config = dict(
    num_hidden_layers=10,
    hidden_act='relu',
    init='normal',
    init_std_o=0.00886,
    optimizer='adamw',
    warmup_steps=422,
    train_tokens=264700000,
)
MLP neurons of a small language model. Each row is named by its layer, matrix (up: input weights) and neuron, and shows model dimensions 0-159. Each number is 500 + 50 x the weight over its row's rms, rounded and kept within 0 to 999. Numbers have three digits each.
After each neuron's rows, "fires on" lists the tokens most often at its 100 highest values on Wikipedia text that the model never trained on. A number after a token or word is its count.

L6.up551:462616569398514525494500477490524513524454532533525443532505468539568512501506561375493498555490473465494541459650542546490504507492540498536589495382485383398505401464426511530450456532475483480418501501505468438422486482492443575445472516428503533474425501541492527575504493437528538557490570521580465495504384519480468558441558503509408519394431552509525507587481560460628520447499525521481590524475471429586489507541445556541554473459522565528510478564479480443453451529547531
fires on: "t" 23, "us" 18, "ig" 8, "or" 8, "pe" 6, "re" 6

L6.up248:513553483488569503476481478541473551468525464529465484516508428513554481515436484512501455494475503561446499460589494534399584580560535539601502565583457479433538509474448471404423439524471454552484538436590509531483454492420544559542539519416415487524488431508365520447452530456474534521476589461530499474546496396500538543491459506522560482414424537551545478514511554507516602473611474482521411563509540495490385477582464535554579449473461523453578623477441526516414483429518470
fires on: "th" 22, " so" 20, " to" 20, " he" 9, "z" 9

L5.up405:528455493454496540410536410475521510538439487496507497555500428505466359548374565493498499480507538427426533392566569468542549522516454476510467570571469498497508498459432438533508486487582442529541473473469505518490515583564432504502583540408534478494532492529468567467433498505541558559526505547553576520532486546455540552597520564502523482595506482442511465498430505398362544370524497426417515448479538420517530477433483476508451504420552511518608570495429544482489492516583531
fires on: " U" 48, "s" 12, "r" 11, "." 11, "ni" 5, "t" 5

L5.up455:548541519499582555409536460414589545466530554480474488561461473593502487514526559517586504423467513447586506411496518523485466545552554397445523497564467414533458446530435476431459557589464472545542498514524507569445433540368527556561466500548474515518499510540444519477446611407532594527482456484462466496543602473389544525401453512463516499545505490455496543521454472547533541523490563532511425500441507542440516476408412514486437507479532494453585454489500451525486477465527356
fires on: "de" 20, "at" 19, "s" 19, "T" 11, ":" 5, "ation" 4

L5.up635:504443500478487518464509421414520489455487438507602482498529498482499523506440489531497459458553634501508429465499563596630565453475475455494500452388490440464534506499450550486481551531519361568425510532546446441470417563540562485436540626509489434574463549494472521471507519463402591462463525469502552484534446494484466582499492473467494434540492582537557480478562528486496519561485570487506521489481406409511523502478447484558538459511575460568395405411481452454528432478470412
fires on: " |" 57, ";" 21, "," 16, ":" 5

L4.up84:518590483486645648501515474491577483503459475452500486530441503503420509448441473476563600447404548488500405556459484513479507485481476493513478559412491501485549517489497534477503432585590509454508593381492484530443429500398534599509446585501517366530482473532505564459480503486467510450474535477589433458485532589514462557522547419483400526528491493500501490533474469487502515444548531509512449478478457506675569481469509504507505501485587491421481481540483479440533568435560534
fires on: " fa" 24, " pa" 22, " la" 22, "a" 16, "la" 13

L6.up110:445561532546466525525490560473583447415518565494548452547512457554524503506483494470613495470498515533515587531496402505472543522461482500455518510490453476465412449521519407532481439466514429491501469449424514509518411507455501430534533607475464612587424439523513464575539487490459553524633498459455520477476567538412485522559493428443491465424357489462524479451444549468567505531551455450490579510484534578546505491523457488538568472470481543478556606645537558496410522409509483
fires on: "par" 42, "il" 17, "con" 8, "man" 7, "ite" 5, "mon" 5

L6.up370:427549507485452634404572503479557586518531490497545468536486497420534444448466535524492472584492420499427550457478524462519565568434479483462546590391484439513494488467419513552519409438485459518552504477401483520503456507414458498494554478484520398437436513482485517416532511559534553528418530484574476460490508574515460603424544603493532468485434520536480472549518519484505480525557640559572479589492460517510540469475439527517554479543561539522512511424540463484578593512563395
fires on: "c" 17, "b" 14, "hi" 12, "li" 11, "e" 10, "da" 8

L6.up216:415494560551576532472447493497569527498470542485553447525504539510530405477497573470486528417549586428455429581447548564528464476605465451470478473478469474460474543451458494501470548481544394509538514424441493508484522482500556492535573535457526491548522556470420494502459521503455581481601449467501553484517484532503510508493383474431433529485521457493546449482526553421612592425591618569428505547466398509453520492500448533581454433399419474550478608508492464540416527501439465
fires on: "," 80, " " 9, " |" 7

L4.up399:433566512467622496493548482512482456489507514569458530540549487504463443424482582402583535441505499480443489544526597496488474577511470441605524477563443410480492477452451353579545499507544521485444465442459493478494511573503457516529542539378430522494511481506503512533495567463526518449507505584529542434539431457481495544530488399505559425410473568529468493539468477516485547453546490578463636543470423336499502467503489531521550407524546541532439547519539481470463504489579571
fires on: "or" 56, "fe" 30, " named" 11

L5.up41:554468514601515520504483416417498468463554554508501499523552454471469543502380502528589587483524470488489462471485536607508523441447459469550459483557435454551466614433516394412490463551516360559561520497461452504576508479554509492508470509420498550539536488560450467475489436462427553489516515505467486401531525578538522501451502418359431650528519420537531467513522456500551501541564470545517577420485475486533516505525469533496529479403625488440558511458449469527472480481491531
fires on: "al" 69, "er" 8, "or" 6, "el" 4, "l" 4

L6.up201:496534477540477510488546460514488445390528447471539532542465456441516568604491494415504597580464446466439430412491544557547600476456501472506381498554497444440511438503489506525597525543524478525545562487531475498560478469529600489483567500492502428495518567548407601497403477500473494550459491473482559471519463538485445495438624480447461548590450475490457427494488405517533473504535497467515536544526419436379578405532502576585477494477580572501575484439474465537470499489575545
fires on: " Al" 71, "–" 9, "l" 7, "tro" 4, "al" 4

L6.up91:510546542521429468593492570508541462458597564443479464525507523473486443461484553598529600556502536513496460451515483563549586532471447517497446426468419456535504491437483536509533445512483463553497578535481450375617442568459438503551496556355481487546447535614428589521464497403469505608485558459513493487468474452412522523519481450455505457474488480557452461460392500545532563520503510491493463542484452506571470421445550500524469462487475530507431508385542499517465505566558609
fires on: "er" 27, "our" 15, "ur" 11, "ir" 9, "il" 8, "li" 8

L4.up102:448531446451525544483486452517527489445574469485486526543527497562440410556416501536462482461516506494458465554497556541476496568541420509538519503554490525480588450507457461500456542584499513492437595496519450446479445506516505494511508524476420402540516526577438550406531494480481468421447464463552517517473372545498523597421574454540473467414470564588541480519443638554476519463581525532498439671422434469419557489500480560573514450482502509444442548470559456402476539452544547
fires on: "-" 21, " so" 20, " his" 12, "ro" 11, " pro" 9, " –" 8

L4.up377:511517564504478513516496437408515429506502531463531487535538410575343402560560533422606518442534575497498492528494472479567529492440518424496655546475478459503514537422435502576481504554536511487458500475484499537457445569478621513530488546536490414522472462529522541463462468452475531516434575433503524382492589530390535557399510518444423495412481515485588510503456532519495521554458600439554510571471479544500480508457472516498461431499438545491401561492543508511544562486474462
fires on: " (" 43, "C" 8, "M" 6, "A" 5, "I" 5, "P" 5

L5.up62:498509584516468484451516521513510573530536567525492442526535605533526479460544542460587464519490581486509566604577458508442476492572555425555540544476462545451417441442532450500467495469499417449510516598503496433558435456450479489398509494527438557504500505506471539517439674420518554534533573545427442483445514480507507533543478510490533551506470533527606486475482581432452509488403508596479470610430489542488460481504393512458472490538398538527408497518547452535396439475492456
fires on: "it" 29, " form" 18, " station" 14, "ject" 9, " type" 8, " system" 6

L6.up274:460495519538484526551473488491445431509663545459417470536548431568518497526457478479517553520553519497433421482517542637490452497512466481575524493426495564500386492446403386437510503570551409483387518391505457508528393531504557485475455545440536417510527412503461507524522484469486499580565577439477534520546496425456497557564479525493516515487513473489476464567610517492562559494445481481462497502532382499470475487499539532531535445607552503464488554478473538410455513481580559
fires on: "ur" 19, " Le" 15, "gra" 14, " Mor" 10, " Gra" 10

L5.up429:524576462497526596540428483512622546481462572508546408546557563463499491491548522382529440520523547480566511568518475558548598475388586475581509558420473502540442448544444519534569449443517511478485495506444461504479464507490492551536423475535497584458448436524447464506476540408434489533514500443509427450485536510542464517523532503397456553438535468465555455430515586454517580475472551572539412524494449592552467474497476487547506445491455605482466607569477574479444455494409463
fires on: "it" 63, "duc" 19, "con" 9

L6.up1:487548538466523489443543433460517565496569423546535489535482451570528450458535519501511611423526588515492554545559495584436495510482497399472537630444461509486510540530486407404486519605514543608593545415451489490431398520502454558454466515388493452485522520516504528504447415464488544426442613539438477419455487490515482545466599425417525459507479490461544492534419539490525529473563583547508477594488419522545431521463484498534549441466447532466507512498519475592559502501523511
fires on: " " 79, "-" 21

L4.up308:534550468463514507384500440529526587474580571522555485534515505578453427539527565532494502481454418489530537498474477527504458538518511511459528526429474525471534434421462429528568508466542532611458502435546484474482533521421503520437542463415419421502493525531497518474380481475426581481384474506559523475455446521487516561437545552446432582456567537581439453514525596529458446448480499501548451556451400510479573486381438556611479515596506583497441475459523445548552479455532534
fires on: "\n" 99

L6.up196:444500543415424541452569530469478478456489521404410507562486493514529513477521553493497522576534490411508522438521578433493463482632440488458506602495520431494486551417391460515507536595550527556519490436466488497483509551514501533434544577486493489551443550536491529526436538532526549490508508477534521504566544602402534528514497587369522598595434536492437463500514506401426507451521528530391461513487491463427492476457479544564444445473471556431475558639462475540444484508434535
fires on: "r" 42, "u" 28, "ic" 10, "t" 6, "h" 6

L6.up52:485557492449574621493585457537518562391504501563454473520570419539448562535506432492496565479548478487518446446504508539494507456439391523606514501516493483418458424408501508539647470544477522475534529479562445488437459480487520550531531563479488509534465498548382533444473497351508523419411506581551519531515518442439466495523518517464502556508473500522481404586440397484536558427526533594478511544445469422505516457481465528541457512496480511437438542550553504524503495461623529
fires on: "s" 43, "n" 31, " S" 13, "or" 7, "r" 5

L4.up211:558615563487579604382557402521441552382536533544524494523513487476417502524431499481489542507466546478459457524478478518501505495423528495597452504434488539437549485394437543504556440575487497508500562436579492503483429510373423558540502596474502410508513460510490581482393464484516550441544554479563490456568452586502472518536549573486529542502457490505550496626527455474506515441466489507487503550471468495511516495501505514534490359504513468492522469346416519471536486491469510
fires on: " La" 54, " la" 46

L4.up302:418464478465543519479525508417522414434474472469505466537453529452483449547481409419508554569529529534517528556469556583488453500488448499579464588495492510444480483495418542496494513593511444514478610475446484546464453527561562467546512643551406471517507498530436513438507484485542482475445549390575504551462465549527522611482558503498425472452546481551603440594466534499560422460517528566482518528399385534474490468438529517511547522533494481414473491543411416515556554443603467
fires on: " pro" 100

L5.up483:425517543414498500509445518461553484458448503501515451541510496554508516455431528563527420485536509436509527422530514423540536483437499509466509488526485536514521413567461373466456413523604475529547516464424465446476570578394470565326490536430494576505600480526433594564498553525430589504473487525474581536520583575479502571518533576513542556506501514434494463530429450407528515568437577447530510555514531428533509476409478508502492514426450500495574613498451491512513512499502483
fires on: "t" 40, "it" 36, "r" 11, "at" 8

L6.up15:378454544535509492499448396568449498425472562459535533508573436501509487492514457446493526445461509453465497567558491613486443528521579423499467550547493442557491563502563430544556602573593463595585504535533518413451452547495501499374508490364444463586520410602479579519479509493484581468519527512482510481509549495426518486558486461437463535531504487477516486543531471490610478576470547485532585472520463469440472533461476517566484507458490543351475452426474463514493490541487522
fires on: "ion" 18, "r" 17, "ment" 11, "er" 9, "ent" 7, "der" 5

L5.up297:533475474425526550486514506556531534469535394446452537535541541518436557549546443443566537474471551472497567576460447531463529503541498442501454451555511437456436412473477458443449585551446490535497559476558506565536492532456509425461457465496478516528388516531450569495541482472522579448415557497478474571466588498495532533495414608464531558500443509498594447542496483555393532488583570469534480493414373561471455441398568519509470475487526556521630464392515434436534511512457476
fires on: ":" 74, " $" 7, "de" 6

L4.up95:419545508396488522448475373435542515479462592486497490559492433521533455426441592488489437526474543585489519513551591413559512539548470554506565506505501542452470452502450358602456520548467445493422536424479474534434447554480516560432578488428424524491503534520508589447399534532486479500564504508464575486502458451467539589503558598526549526490475503503480447577465475423451538526468456405549546577469503391435528450498490561509499504504513569470545608508437511486459509518528517
fires on: "t" 38, " his" 21, "s" 11, "r" 8, "n" 7, "y" 5

L4.up75:544509441470460498442524472442485466475570508463492389543520534526522471497495409524542535475558538513536460507459439514575553614431485550560545390461475498477502509435453526463484504500469430515510537489427501440505503621428450487520484641549471410574420480545447467499518492538501526437532492406586444513458465522504520490382532591478442547509512582557488480532561497515497450379561548551502501552456431408470452469470522555495556467474446571448526595462470441601524606481549481
fires on: "le" 29, "ju" 24, " se" 24, "est" 9, "se" 5, "ra" 4

L6.up42:374490528461432512408496451448524499527496525428501464507460446546491473531464526470485450568509555457526460514469498548512525498437506458452417516501486423609427521483456527513493468476554460471626507424491476483459521482511597517570587494461556495539485486585380477552456531391542579503589590467535461455523508422518493567432521509479519489548479492486496524520449486434524646421531587527530564510366393554453590508465469551487467423493472509560464570497503486509492611501460461
fires on: " of" 48, "," 21, " in" 13, " " 13, " the" 4

L5.up548:565511457489531489418486380580529481465463444499538493526540502500532505596503538382512530577449520538414419476559522536498623449446533462561488456474439522492507454446481461494483511465498427511465524413538447450528491516480467414447593513522451397523482482551509612451493578472401616525528535612453527522480496550489524560454564631482533487574492522469436526478539486492457552416545472463551588499522492453544489460500486596609402455488565470528560543512464480459517479513448500
fires on: " I" 38, " Je" 29, " of" 6, " Bri" 5, "I" 4, " T" 4

L6.up73:376477540385526528455391513551491488409521536458486554517539461426586480479513494559559567468501531445432552565530562417558436500531491501436531602624456438493554489473470464451477459463596454544437475516547470553492509488495548497377507453475445499595584473525491568516491618507466539445481458508511507497551539566514505577447603528427495578479521492434509463487491529499620434454489552507489498484491470500570445478430442509550544513462600562506562517463470432476539454519434476
fires on: "ing" 25, " that" 24, " and" 7, "b" 6, " because" 6, ":" 5

L5.up318:490474452568460527424487472455508509524592590511534491534455523609479478574461508542573549458446523479491469575467460505548480497546551554478467549407456475450512512433475526456570472416468512586479446519543447486546537479396531567422555510518426482549522545492516580533472539497486539410483597521515544379398560515437484547457520568446402530408452563573591508491474465488589414522466491514606458530482484508530504489395482515496453445504489603496570480404481542554580497458546491
fires on: "\n" 100

L5.up165:500556414422546664558501457554537518463507488521488446537550583512466388489549480446519480514514539507533474619487546597523517522514513523419494470516465443404454457453443511460536596485418512489456519509474506418526499583422442479468449493417475538517396499540524469440549511456466587468522628460526497506411521446506523513487393591450469506500557496545539511454567528569491532470555474539553459423459474448520454432482518555605556502500425527485546541531453412469460551473570472
fires on: "re" 30, "S" 28, "le" 15, "se" 7, "er" 6, "e" 6

L6.up148:491517449599553527436573539512562476567550478469518487555452486506501490529533499518516563623566488469419521431452495517554473542445431454552597449530495528517497406429467410570424439511528584500475539508450407490501501503458516467463470541438421487485564489549531537450511501483539522513493542438539495544443459479518564546477602500433479528594507534399466536465415464442480580438480480537497580610457488548470506483437430458509497360412382498551559509522435534528457597450519490
fires on: " " 92, " in" 5

L4.up133:403550502408467489537561537487470549501488535495533467547464457498438417485515579551473489529505589450481495536602553552541425552570449501583492564526464459517474512507450498475527647548477547476443514455404445517553516497443470540479527565383432544490596508518491559496463550482483560534532461621473534443453479445376479527573462469493466483410537527564543458478491554476537481417535560456449607415500470410528542470475442525551445462492519517518487605588519400486498528517461516
fires on: "-" 55, "n" 12, "re" 6, "or" 5, "/" 4

L5.up521:438469482577467500570574508520546440471562491519480533565548423599425461626445490533513590482574487381449463510519432560467483567488463519491436566495468438565497524481430504346498443518490486488584573456353465489528402446431577508509514584556491469518529416520509508540453534482523495521510563460532471490476534418430449488499446508504483477512425497605496485563517464454575530500627476491466512506458467536491423529513507510486502482554536616456515554508489509486481533414581495
fires on: " E" 18, " re" 14, "ur" 9, " di" 9, " Re" 6, "d" 5

L4.up232:471583515474468518418555505472488557452594518516428501554535509525466531532456521542563599441542508486586488471506529506536638541469517531538470568457494518560441506504489486573486433466479452511592546458414488393520415536437487450541494484478542341528449508403500470537458549487510527412456585533521472533446549501516503488423574554500486558507470581494464454548481491459537512490549513402418499666472493519464487469339472479498489501484415490485489512415526520574467516495548446
fires on: "hi" 20, "s" 18, "ju" 17, "port" 8, "ri" 5, "way" 5

L6.up34:517544501432493489507548374539512595450551526527559478484519555543510483565490542463488509501696551470419396467442462618527473523531379479513503506428490475480500455476442488520527484528591444504466599506532455417492469573529477471511558559473516472588489494500497516433501511524487500468446552495569461447494577527531429597471515413417335566457417530502519500558493527494502509476508504521559452514415480429504529497458457514509563446496449503482569520515496438578427591479516530
fires on: " the" 56, " a" 29, "=" 7, " last" 4, "," 4

L5.up252:535465544432583471487461472442503394504549503401613526563499425506520492513539489530532595477473523511545531583422487595547548535514466464535453561508498509478481497459470430459449544555584520489466656525541505532425515561566586564493485523493539531494481430498419500505448392445503583531525527467444504453531516490466518564442576510492475505475468511414521489460536476560463429426449495541468406568520440514489472455537466473542615433543577483450513526552428529354499484482604486
fires on: "gra" 35, "u" 17, "fe" 10, " Gra" 8, "tro" 8

L6.up173:489610504503517495457485450560501506444564486509571471527489503545450504501424488511480383570504422533534474449565491489510550543450526487517468551456474563515454399495392476503520541480527490587550576444532492481465498529486435467546450522519429478502498506548520490449445438538510541546407524473612519493510510495470478546404566464476441592464478558544481506545448548544467491499496507432581583545456389454545581469419444586653582491504457523539410408464484390452547558573553464
fires on: " " 30, "-" 22, "===" 14, "\n" 8, " \"" 6

L6.up112:519590535393428470474502505478539470560490517529523411572590459480541515575496496562516503579491601439568431484542552521538529560492498497510503475521425458536452505453449529555496478507482521492451479394383540432492511504552539489474488599387535492512491435590528473445476510563464458481530586437576580571469488437433505492598433572465467537445539547550496482424531458316459529476505497498433454546439525564592501416483481551535481449499485504456413524471508544484507479487569530
fires on: "ri" 59, "w" 15, "in" 7, "li" 5, "il" 4, "tri" 4

L4.up148:504423462524558532534463519509566524445466433552545439520526472535388441565426493533528460494604590507549499484571541480462538540478438491545488450452455541501533403521436450546490531477485431564529558495462506459490465616393483547459458523432468464483474566506423470447499536460510537458432494610553561536522462506528545526451524432383545533517494500533494450497511508461492439467475451549525454590486415535442519491490532495565570476538571631555494445412414339452455441495507477
fires on: "-" 34, " " 31, " |" 27

L6.up188:573537442476505534521524471436576487529541633475570508527565483586583447481437547447472581520476502521446428430447438484457547481505440461543581453527491469453489483475428419487454540551517515522495483418388482410467422481504503535457454537494474497506531549599474631486524543452508526577446541431498433517541505471477489575540528486509507545560533514571491469627461384469507603457494475613497525555462387551446462502490491526541533398558453484464463530574432451535509529498474498
fires on: " an" 51, "n" 26, "lan" 9, " " 6

L6.up304:484503472425494545536495496408525556438570527547438506534531477559490508434485545517539522566568501449528508399566483549447578459578437468483447534531384451526535479433434416546517496521584484507557435460435542454514495494379493520427518532502504480454562490489419589484465593512418525554416515488475543503598506460395503477574520600528537652536524515470500481457379536424499533485600590470439530447500442536493537470459490536541546472450497570454477587545470473513493512482488507
fires on: "r" 91, "l" 9

L4.up328:529518496549527539379468506460517412463562577546517503523499447458534489565432508460550553507500461414501417450541504464517498550414548497455525552569489426546533497519397469426527484503464413464419529472535441463515476538553510528442607572469506510450588546499421492525511535487423546497551498475517526493469519516471566613404550452456566532450474479530462473506462513508628461557556470444462529503498414482424520474526502562583414494428497592515621502408469453592591443493560507
fires on: " Al" 73, "al" 22, "l" 5

L6.up71:400546468427487523394509355461510515486571445515568461537535519557588421436563502592477576406514502539557482530516534598516509532593497514561496532451450515496499476491424486506639504514596478564526529390435509418521445505551439618475537444489498515505456423510488551557480606482557486455507539486484472481561507447513496542521487512477481475478414496503508459513423585461552435481560536462509420503430447446448527516432436524542516492494555539423541551539472522594551498473462457
fires on: " " 88, "s" 7, "-" 4

L5.up402:513440528500523484434521514479609558488467450534478433550506503501410444518395521529564489448574517519421409502529534457511485475581539512525343462389494493524567437501439399527459566474489457539446509511506541380466501493489593478521464501551488504522405588503502515399552499490441474552492526555537480563542496510462515523488595485423474499480470534526533375500551518552507521494492423422562595554477456472492496462476464502542581556447534507554440489447416496409605439469423506
fires on: " |" 44, ":" 27, " (" 11, "." 6, "s" 4

L4.up390:454498529529514468437478501467592434519565478554411444542618515496531491592532581430565518415481523442488515493465563516575450482540456446569475573492455394568533536491492520451508432459429403553442540534473470593543519532407407512461502479515470550559458539515499465498518515494528524518482517540478528457499489568559384525457490453398436486482430623400564491423489503445521573530460553640536534508487494426500525486485461538489555456388515576414502498440548517530527507495517501
fires on: "il" 35, "c" 24, "mi" 10, "ig" 9, "app" 8, "al" 5

L6.up205:472543433468492491499545499509546520518541525442481463527572500579493472413417503514551521496523580509443440448536534581524461582530526558541418541541479434402419536511507524455457536532465468554478581551398481429556529459572518479411518536367451504510528561528530545459530579438461512536574484478560546439399560535491486482449427581516458546435458520495498503494431524510476513489548464582561579475443493525566384486459463494462505510368511477456587473502364433523532588485478527
fires on: " un" 41, "n" 17, "re" 12, "st" 9, " Un" 7, "est" 4

L5.up273:543515471473470481461521398505479476432478492390496507524558497461555528613518546501528505543526554460406486520536452529486618488499547508449416524484478470509478465452363495547462516482437458500449527539525479464503413465486632432530611560550439379473431542500542504465531561507406567498415621585520508544419522556534421526461499520501544471497548529470459424510588535440497452522528551509518546508494468540560483402456494511561605505482575537539462610521493506476464456500564531
fires on: " I" 30, " O" 23, " Vi" 8, " Je" 8, " Ju" 7, " Mi" 6

L5.up290:572425504555570486455493474441555459561550523570474446535472459453460475548496449503589439431523529444552494451468542458503597519529540397504568518543461354543490495492481512445511528575509487502446567440451430492630483592400538529520485513399510566568535528520497471511467473471405536531430468474454559451525605559517489525513569523452484539449579495399490496489585514525463607517496516524494520391479528426600529503449437534454485489406520541428535508408497464515542465493487527
fires on: "y" 26, "al" 21, "il" 13, "us" 11, "at" 7, "ir" 6

L5.up217:612518455554454560444436565488578404550571530482606412568544476459534504431495462466571486524477489470495453500513528562534520483380557513457500519393498461539455436505450498543574475517500357512504486498352468375609544582515441482548487574546492529500464459543498530456499480436541569534474498577446569504440408528523509519509430525533492489480520435540650458513482517487441585548465579478488434533477517465549495483489491501533504478498517499412509555519515510506479424478493441
fires on: "it" 41, "duc" 32, "ri" 25

L6.up83:564569467588448471452490441451541554547477536523473492558491529519437548539547535547517474435521537467589444480500510564521465557523561506547531472462515477446463532409395492533432445491517450539570468452518431497479507491381454495469532533490440514483422488531466512518464504503506607434393515514554592558423512500484465637530559509360410615435521613564563523510479512555504434495459530450471471577417432419475474532512496532466511457423469578502512462441465433524549498496570530
fires on: "\n" 100

L5.up161:482466482458594598490487420469546486559534502500445330519589468571401561464525417533529534451566576429481443464574458571474449559456480524580527546467467476452463516511481470475495521496549536527465580544502488427487395492478471490508522522411457434509475500495395547495525458491480583459497470527586485431530531560478498505538555614462527490365491492403480444558478494524515499530483643610496488492423520415563487457481468503501523510491464509416517517460463490496552583501546539
fires on: "s" 29, "re" 24, "n" 10, "ce" 10, "est" 8

L5.up44:555517479477518563530486475483446425565605512506530498533382447569592477509488440468510633499530534528512452513502485481590476506445535506527588477444507554446434434369437390458447427485521429529494582442441444503514438608476421522550554569542479500505554464504394565502486471476476493511574528524561477534430500541505516555498549543496457458513513546538496463506595464562479526408447509478465444545481452409484415449555538484499553510541579466358528474480440540490511521508577527
fires on: " Ra" 48, " Gra" 20, "gra" 19, " Bra" 12

L4.up611:384473549432549551512517387471487380454521464439510519526482549513511504579450469506491510554475472596501567583433509583475506505487519468542487542562482443384382526515480437520499576556542487495523534559433490471425447522508546412480541499524479429534428528529470523525545429514488541532465525460438524554427485463488551601560579472498496487421524499518536463525487610499588514525573551523508459479484377449495534493490406518618516470552545473364516460562517438441497532459574499
fires on: " Pro" 37, " pro" 31, "ro" 26

L4.up477:485517434403533539458587456498497548504533526497529487570464471498531448542559535423514485507494562523602459548473434471479536542537491440494544436570516504464519486514389496594411510505480449468524569534430503503360475481420516477464478536496492533481423424480532493441429493452491506533488481465502516582500528427448484648476566540472397533487447476512467511567440586429512558419567577558598421671502422510434490494505512557508541566545501577511498464473481538510552516527498431
fires on: " p" 24, " P" 24, "hi" 14, "s" 10, "ho" 7

L4.up202:453534565448581578484523381617549456453487488523559529519528509455534483526449563531490521476576510459501523464584550449485571464511463540511582490541463513505482364441483415463367445453547352548461490486572505432520485492513558528457508496497389519522552462550351579490539561514509475463481465454480533468515351567499549579497553510470505491550498511484518495464498457472536467535525516527563549499489505466394545459568468475558576447502504483517617486529526447445536520493485441
fires on: "el" 27, " and" 22, "b" 13, "l" 12, " so" 10, "p" 5

L6.up119:543546495546476556444418509457525434489572523489523438566454557515581519444518523514598414552618548528477545486524435551575470444381444484424428553466477471518481526494492449495476458535468487442595480469409483425587509495438421516460521583492497556508420557614477554473443532432458593550466502415522484495441491487548515516518589558513440455462487604538468505491552493508543639419533543511551506446496515506511480473431421534530476500452492532451483507468572518514391467445443537
fires on: "li" 24, "it" 17, "ig" 9, "at" 7, "a" 6

L5.up437:411539440492506524508555491588523524440634461512539430531518527428377471569515423514542519473527564375489417486436487532457476530506502562519506512491462487450472533514448495476585454563508430511436577438469502445472415466494562498539499464523403414547533415511495508464541486481496553622505575602546474477450533516558503490454472493483442477488525485479455468615504536398541561499564484551492461513392465444525477469374486532564576485529505511480547487525533468544474622502592500
fires on: " re" 64, "re" 13, " de" 12, " Re" 4

L5.up500:397533569538530525459514489409440506392508509400484500504548457406441515451568486442492573460516490429445552533570508488455493580499459429544508491534455491477459571419488501519546662495531545553527522467522480477503557473466635556465574510419561457594434484568447602497515555544486527510487547458458479583597499473546530492545499543459483501425488505441530506485488533473508456371459509447544476460493487461430506460493466594542486511554521532453478577516520568570393423539466454
fires on: "ar" 29, "er" 17, "or" 13, "ary" 8, "ment" 8

L6.up404:480535535498491449470530449487514593453428432536544515571548479526430472587502591523508486553520541619608424476485464417460457640471482440472374524497478547463415402504463482522518485609464475528509577504530541428498519506458530471454543495490442458473507545508493504426518529471452498423403507516597521533544504480452437533508523388363487568495507579503462397525458528476480473485539540497585560482501501499470578479469467479612580533557515553503466522582482479425539456503471518
fires on: "-" 32, " " 26, "\n" 18, " |" 10, " 19" 7

L6.up175:542461473468464484476499382458477517533585593496532497530564446562445518560544559510528536404496506547532536537541440531559532499467448450467577472472461440479459502369377546539482519595487512492390535553507446477429498475472547531455460595514377508510463482536560531550465555484468512522459598440446507511523573529453520544429491597343451580459536528549517530473425561444504470508506561438451472563425460561528501493475490490503523516507422574461478480503469605434506559549485474
fires on: " st" 26, " St" 13, "==" 12, " (" 11, "C" 6, "I" 5

L6.up233:438541535456576543502496417571540528545539452457578473518491470504567481467501489474521511476513602484524480420483523498554498506558566463417485553462488481510510543504478527525502471427483479541586567443544463564542488475486485539438634502419504475536524477504431551542472518329523489455566551458501490504449575496365593544575514446493413552596498521480531478441474512450581480435472492501542485533442359407401462448390479502443505463517450471528432575516481509487558544445568495
fires on: " " 34, "," 33, "\"" 7, " ==" 7

L4.up512:496608504438506490453577516497516558532515488558522402523652502531448408521499540521540498563580473512450412473581472492488483513501465476463501435495476485558529472500453511547483445521537478484487530466429478400446487597427479540477514507528513425526433542455459568480467492515449529475419581466563492566494528485516470568386523564525458540454409596517468471564405582443521623385541543475492433597412445485467502524457516509510497512432412561518506464384509487542558538503508463
fires on: "s" 84, " a" 8, "hi" 5

L6.up348:393484570548481534534452444425521492473610539502471503536539457427397500571512503467647440444556538459517382508453542582485526616463552507484415498542487535530467495514505445444534546475475505548572537519563516470522474451472518482405470519431466548619478394529432605599495528465513573461551576442489538434543527532504546509475487591482435530469476479574533476521468479493553440496504483505401465406439517494444493513501515490552520496450488518396430517514493449525521542411534440
fires on: "mission" 17, "or" 14, "er" 13, "om" 10, "ment" 7, "man" 6

L6.up325:408463491489539531472565452516504502501515478456496436531509401453452499492497419530482412560542609461554481449562539576490508541416438514493603446435386425450491454500511462585452553487548562616558536523490431399475430507491476581514507484462512382593570482545513569459544482498492530535511507509478532622527552455500472536442468539428511529465454563492415498567548519446492509455564637595549424538459503531532485499482479510552426509499480439522500446481450451541547530493575454
fires on: "s" 52, "re" 11, "n" 9, "ve" 6, "ce" 5